From a checkpoint of a small transformer trained on Wikipedia: no biases in attention or MLP, 6170 steps.
MLP neurons of a small language model. Each row is named by its layer, matrix (gate and up: input weights; down: output weights) and neuron, and shows model dimensions 64-159. Each number is 500 + 40 x the weight over its row's rms, rounded and kept within 0 to 999. Numbers have three digits each. A neuron's up and down rows have the sign that makes its largest values positive.
After each neuron's rows, "fires on" lists the tokens most often at its 100 highest values on Wikipedia text that the model never trained on; "fires after" lists the tokens most often just before its 100 highest values on Wikipedia text that the model never trained on. A number after a token or word is its count.

L9.gate52:544545492475520504466459504456523558472530447470503522539520464516544569519491487522528419526467491458516435481490557466481473619500510483547582549539540510434498539490480513564535469549535535504469457502457507516538489521497448543506541479521570495535504555571503423532505509482514500479
L9.up52:534562422439503507499575490510473461523477469556491518555514566521516469497485547444474501512480484543446525517550442435536524518558504517550538492535534500529501494480503452372470543496551528488555491473536532475454524495507512493519496506544439491493480544560527530482475501489472519516
L9.down52:443494486488498462481543477428509452452515493513497494433449485475474523492553481500523508504453528457510454533531454454538498533596551460570538491446438621495515484499478501572499541431515512587535483415478500471481536503492438417510508495489492558503432491451489527495497556525595492499
fires on: "x" 24, "op" 23, "th" 15, "ex" 9, "y" 8, "ight" 4
fires after: " " 18, "ne" 10, " T" 10, " Ne" 9, "al" 7, " mi" 5

L6.gate418:471509471535466490500509418487514439516536537454530526561508612491531479534534493493531496462511562528538443501457520522438445515518507490554554554504468505467531541507508447545556449530478461497549520471462580444499462545511416488549484480539592527546441556537522502519509526458495533441
L6.up418:477587499530535550437493549509463512544474528510522529536529496517532528513491479542489482525503535526364560500521565453531507548559473456545458540510474505453501455489499394524515498521528431518439523496531496460494554502508482465492577468457531465527479479496484486520492550541499442528
L6.down418:512527524478438473484477491599469527538493459561473454542494543474468488499441507507487503519525525537511481577479498451409502499491554575460548430421478572491537557543447501548512481448517482546558407478521525495460484551491507479441467531486468575484498524525488504465603468463477578518
fires on: "im" 29, "ch" 17, "ex" 17, "y" 15, " football" 6, "x" 5
fires after: " T" 23, " J" 14, " Ro" 8, " Re" 6, "o" 6, " Al" 6

L3.gate311:516492513500437543515505492517574532445450480543563494462501493520462441510548502541515521512455532512500417457507560431471587493522511555496441438552480511474491473485507522513522484526480468485541486429535490511463450464525591424539544471525571480547491491493497509476454534522573486501
L3.up311:488513529531495526543534473489459478439531449521499471497546495492473481506501462551541430527509553479569471451485522515472564404507547559488458499473541522550544416509515525460517504529551465526510560454507523538518511469525480364568511538505585484530545557493546450478461435519501489483
L3.down311:553595481526569520443543478537456468471576518478500443454564520462492527497489494549601469494538524537437465483573547517468527532470513510491522484433463505526554521532415561438492505475492469623476510516515489493501552480472464463548519448530488533473518551504522488526469400510520463494
fires on: " |" 24, "va" 22, "#" 11, " District" 8, "town" 8, "ster" 6
fires after: " " 44, ";" 13, ")" 7

L6.gate137:500461537477500515492535479461511390524442499457509518499538512480511493534534449506485434488468451526483510524525556463435532504540484506524452519554450515485458498481589481490538576481507502516552514469430513498496529543467422526441501527515556571464531474551491525520440460461481479466
L6.up137:495434534584486455550523528473518449474458513493572522473532517506471437586526485530502426446491460529488525565561521501526495440475510468533477431528449464548509533490603510567526472463523502533493489496424584480519453516530505539451518482513465561477467514449520450536440462386543495475
L6.down137:596497495576549464476519531493466553491546530416579507496519535521438485499473458458449532483464462521508536566518483526558583527460451504473544485456530494517509481431502455432503484514464497509540561531557514457469434394580518495519481503471460490521518494489540498502508478506500496462
fires on: "st" 32, " st" 24, "s" 13, "cc" 10, "und" 6, "od" 4
fires after: " in" 16, " as" 12, " In" 11, " a" 11, " " 9, "s" 4

L2.gate138:523576557429492517425515479528453447486501576518498479476589475478539467475509421481462481497483552454511505454526564475491517543474492485468517567450540484490541478474486491443515515503520493569465423484391536567445485526551448479530509494517471455463513530471518529488508535497538486526
L2.up138:521451547462515516523544506476472397514434560531373499561590511467529516560509555485483521497517476531540526496530549510478516543501466480503534524459577533520560460517508475513472470497583498519503559483515536474473471436466465526472462489527498515556496510551451516460514497485470499528
L2.down138:497440517515528479549477480436484531492542496539514551512505448524463470583470506539496540498514509432495487480546525424434482494451473443480525538467448534477566480563552534432444520548464468511555472495445518511527434533540548515542462482467402531518461547483471517516474560525460496524
fires on: "ve" 21, "ho" 20, "che" 18, "go" 6, "ph" 6, "e" 5
fires after: " " 82, "s" 7

L6.gate163:521493511499493419563481449485541455420451583491502481541533447530500577468498572477490417550426517476507504489507469505473466468442544519519499493517467440546542473483556524480487551447528532484473556518461502533522569464514490470501465546478474544525492491494461567485570504525460505498
L6.up163:510603515488500507498534473445508553478504484466500465448440454531543430495465505481436456466523561478535545469436463506486506532536491447463496441480423505472582480559499543521475535529543581485497556520502470494449484594511504424548516512475534470427534528479470464524474532419559517546
L6.down163:537463532497507472528495544485537493513467536563465484433538535491539502557544507498478553461541538502513511435477555510501463606557549472499454451482453509456520510497458432504573492459526448548559505450436520493492563545520501513498513503537588531571507484497558454444558465506436514502
fires on: "\n" 100
fires after: "\n" 97

L8.gate502:531578478492395479518420531525570524629530487554518523478484497441483459484443502556443545508493443482512517443514500483472520550556470539575492445550513451544483433527477501487520502531486503502486516525479533511487494526589484496462485504465527484558399548471575491463518499463415448434
L8.up502:444526499525514520518468561472504426499487526526519473462519537492502532475481554510471522526443438519535494524485420511481494525517427492479508496535476487475457532499492466461497550534505549473526525442425539538397503450483464543504559525544464511442497468491549546394497484446449495561
L8.down502:538548494579520502509440562507579493518502517501503448528552509482497507494494491595461488474491468480536544538427560465499524499508494506516515453479562478536503541548562461511448506483500532437476497478515533586473515476560472514492554466580496498442484468465446470454556570553513491556
fires on: "or" 44, "ong" 10, "\"" 9
fires after: " H" 14, "," 12, " c" 11, " h" 10, " C" 8

L6.gate136:532556446492483483507500474481473564427473415585563556479480440462547542497497470517506519467454446527505452518474582470516477550479542503527509453475492535451490466520455463411500444500474491507425503414457516498460488563593511519471516436471561590507440536503397520529482527464489456485
L6.up136:470526448431483516539501501522516528500503484526461588569536558503564570531519498423449422507514568538525519484423529459446463485590494550517490485522528501572448431556459481446452441589529492508475493510477505529511500573456561455501457399571529514460514515513571476486470473519470595449
L6.down136:503530489518623446477526476492432505493457484497532546509522532502499478528437528504534450485521432514498458524430480501480469535490452509454546497485499503522460503511508559456401508527423559507437510523439478461477479581615503479429423457529491550482462534553516537542493501514517465499
fires on: "im" 35, "op" 18, "ar" 14, "ck" 10, "ug" 7, "mm" 7
fires after: " " 54, " J" 14, " Lo" 10, " Mi" 7, " Do" 5

L2.gate430:471493445498460638533521510482486547514473505485491491565514496559463497478525462465563541529506501531510543545522466472483541503505511449439501467483487557492494471492412449507521521573508481539447567491536449497445567469429490414491508558495520494492493524546603493489456544514510498476
L2.up430:490487473482481509481611451480479446484533581496603501475552540545452456511492452577513464476492446503482445533570491426511529465567472545527513592508529468531570525494448553476473548548449466517579454417533495468447510511526498536592556516518542510463545485504590480498470497460486544527
L2.down430:503569532504539483549530459533499462518557512515529478530495551547436503556496507566519422500510444510524508508568552401476515464510450533518542516492493486528611491491406571465478525546473483478589496439574560477497466554510456555556567468576534502413577541457488498490537494481495525544
fires on: "va" 17, " Mor" 16, "les" 12, "#" 8, "=" 8, "pen" 7
fires after: " " 46, "C" 6

L2.gate341:470494539493512558506524519530505458388525482496439476529496539471492393526538428446472532533460474490494511517552591482412597545485520532504458535546544483524586509509435502421537444530421527518493540504513562606496556463577486418467547507503493483479523564514451480488467573512455519511
L2.up341:511483449526529564528454524585450415469576489473530508562569521507479444500544464518536575481488439525484533504557547422465560526526482508480519440561489500518508549509503489418550474489459482464497545429480502530573512478557444479502497507514515517490538523449468425436485564500459499537
L2.down341:561473524527523568466474483582490512527513487483524542461507472493528446570461530544461547546504519525499483501504481465422530439490483461514553479535456515460473486502513509466488490508486438519486488480467554545537521538530516451468509537492521501505510454477491445471520506417506447486
fires on: "en" 38, " " 25, "go" 21, " po" 5
fires after: " " 66, "s" 4

L8.gate277:550443550422412533512399469496495555486424525489542477451526556423521532489486474587458470431515507434548517556536500462494491469513453499501463509488504497496525434515479482488469501544455475469386532510513488439512453486459510486436501492487540545494481566535551496453519468495481624481
L8.up277:548461438545529400506409541488499517512427563486500557472528428490458478510481505570433484492439508506553450477509511494507485509541503443465452483483475528502567503448521533468521531468470536555497538502535493532536473473568555495509519514485469548503558544497531489435487458456443537528
L8.down277:486497453506501381533546486528467501492482488476501584488466529495515465464557426454476517474468528571520441477512489458542490523492504513494487511492477434494474475504531537530424529446454564554539503530488582467454469474506519439509497490495440513561537508475589518529545587542537474525
fires on: "ar" 19, "t" 18, "s" 14, "et" 8, "it" 6
fires after: " st" 18, "'" 15, " Go" 7, "t" 7, " qu" 6, " g" 5

L8.gate218:536435527476497535501522437524550524567552537526521589499490435479523542504532511506482552562516537501477534541493485550525553529442475484582521469487540504500574503456434518467560474506507462466576466531550535427545479568471523481420498494447524493464462485494560469519538537564464538496
L8.up218:532467498555447549508429450486567510560487509504556565462525519374499507554488492460462537487530530520496508473543504504507520530510546477468412580636529472530491533526531540559520447477525474484453466531502534491538517461542535543511499465458518476534494507478487454407529503560513568473
L8.down218:532439510406488475442457582475555474472456519561443463463539595516521548445491472521463491489455505443476490507467474530547536509505472490598465531517494565520519464488517553509551483438483460462463460498447488501511432541505517514480527522533525446426448513499462564556566504454490466516
fires on: "n" 31, "s" 30, "es" 8, "re" 5, "e" 4, "ne" 4
fires after: " in" 16, "on" 10, "c" 9, "ar" 8, " Pri" 5, " Gra" 4

L4.gate399:491525468466488442542490479553501509523473454458457503522480505538405486493524455464504531552464492561493529503532501447489516428453544507467508557465542441474461551481571484441547505457526584545457619463479552541549486556518490446481421444467508460437501524546498551572498464463487496489
L4.up399:463549512491438558482502421541517510484488459501616511536511579490515540524560561592452533566500529535559521517515462416475412530421559522531471564539482441512458486486489465444506528518541619516463477452485516468579512444534500476578483492435449525527497522561503459523512447518459469493
L4.down399:575530469459527495483531473481497554461493493482419464423467444560503549500552436511463463467480530547543496559576513507556485447461497477469529471469514459502431526593548485475486435546522524535534501535457467469589501536497511483504492524511445522525494495417460569501480423469529535442
fires on: "ol" 18, "ot" 17, "lo" 15, "tic" 12, "ta" 9, "ur" 6
fires after: "h" 10, " f" 9, "le" 9, " B" 9, "o" 9, " b" 6

L6.gate354:547496493536528473504532450537475556457460450429558527550499389511528502518512526573473485483504449509482495569549513493476542548528480502482513463537462497427487506453494533472480516512447526490533487498538624417503535533505516527514547437453506508454481439535462482493463564534419493507
L6.up354:553469501553498537511589538526525368492474477487599472522542448542509511526605523577535542554526528551480477529421560516487530499503528519517494441492471509526451507503394513465515529504467527599515482528513575475480501424519530460564539481495588557533499473497524461502495510459520519477
L6.down354:461498653534481515510482515492433452535497477459420505504442426451554449522488402482523557396501488480524473449497531461505470450574489497518548469528528497470532480444479534472514533503487522510512522492553461517452509449457476515555480497506371451496530535403475531447493533494505501514
fires on: "al" 17, "ct" 14, "um" 12, "ill" 10, "d" 8
fires after: " B" 31, "fe" 8, " House" 7, "in" 7, " be" 5

L4.gate314:501479459495496550526510552527516527512517521544468532566424517415505512463508503570498488457464545507579463590479472498538507517536522459482487422569534499515496571437537550518438495542495534420489449543522493494463503481501520489544459467510507509467411533596592516565489579522522469508
L4.up314:513526509532489525484500574525505462577471471579521477489440496477508542517482505580459453447505508483491545606491503514523511498508500419478467425494519493532463471491523528413442529438556480418514482487554472471374543504532519451558521509519457526385495498493448528510540535508491517507
L4.down314:517461507509451580479519500545526498502493533479497471509488554477469448490530506549565469507519505486537518478523587474532427575528485523511476556467524569489456555491442385534575516503493470551462458470452513479462473462538516455468471416501507487464454447443497493467538526535514474550
fires on: "amp" 32, " 2008" 11, "ong" 11, " Comp" 11, "08" 4, " United" 4
fires after: " C" 28, " c" 10, "our" 8, " Ch" 4, "," 4, " 19" 4

L6.gate223:498480543464501494526467446499476500488481516483427500464510541479611564466483472529509511458440555491613431534523527535515439514494551519452457482494460545528459457500549556484509403481397557435501535408524479565501463492512524504456369497462545506501534566509474474515528551470397495502
L6.up223:466457489462564493506515494459517426534507563536469474484494508518499523442509569539494444473449418488574495509480457494450515487456523510453516493456522419514513521455478409569540551513416537492548542544544509544470521469518515559458476471519563481481508522505510505443522549504463482558
L6.down223:458541522578488379527474604528564507442542499477482494443455442477574502583550479526496561457431539491463464513513521570475557531403497507492510459471414438475426465466497500465502429466484463505512503521476554499487540501513552440582571535491526511466531517469448415478480476507602494529
fires on: "s" 40, "c" 40, "t" 7, "ar" 7, "D" 4
fires after: "s" 28, " fa" 16, " de" 12, " se" 5, " Me" 5, " qu" 5

L4.gate184:449450509493626456488513456492353513523443460477498555519508464486437508504607539487500549524467547538481438472381453508443462504506482604597553579467508474541548535503556498479478495509540539424456556506475510543539564493526511445515448515485539493510516458555513463486558492508481502476
L4.up184:482497484548432458520539483430456473518484534455563612546510472587443475472525486505478541539481508494556483447465526513526497520482566546424479446486453558528507528499509580520518467478482534522481529539549476459580535503541534517512469446426508468554511503451447537455494531423456477481
L4.down184:495523483480503504448433505519516533508569506434412477480531588487565495513446453503528492510466490537478534547566540516532522518494485523505500503522439511545457492472522530540570497505511474538480439447498459491563492516485533521489561526540515462508388536479571445489473492516556477533
fires on: "ly" 19, "e" 17, "o" 14, "ot" 13, "ol" 12, "if" 6
fires after: " F" 28, " f" 25, "re" 16, "o" 15, "mi" 6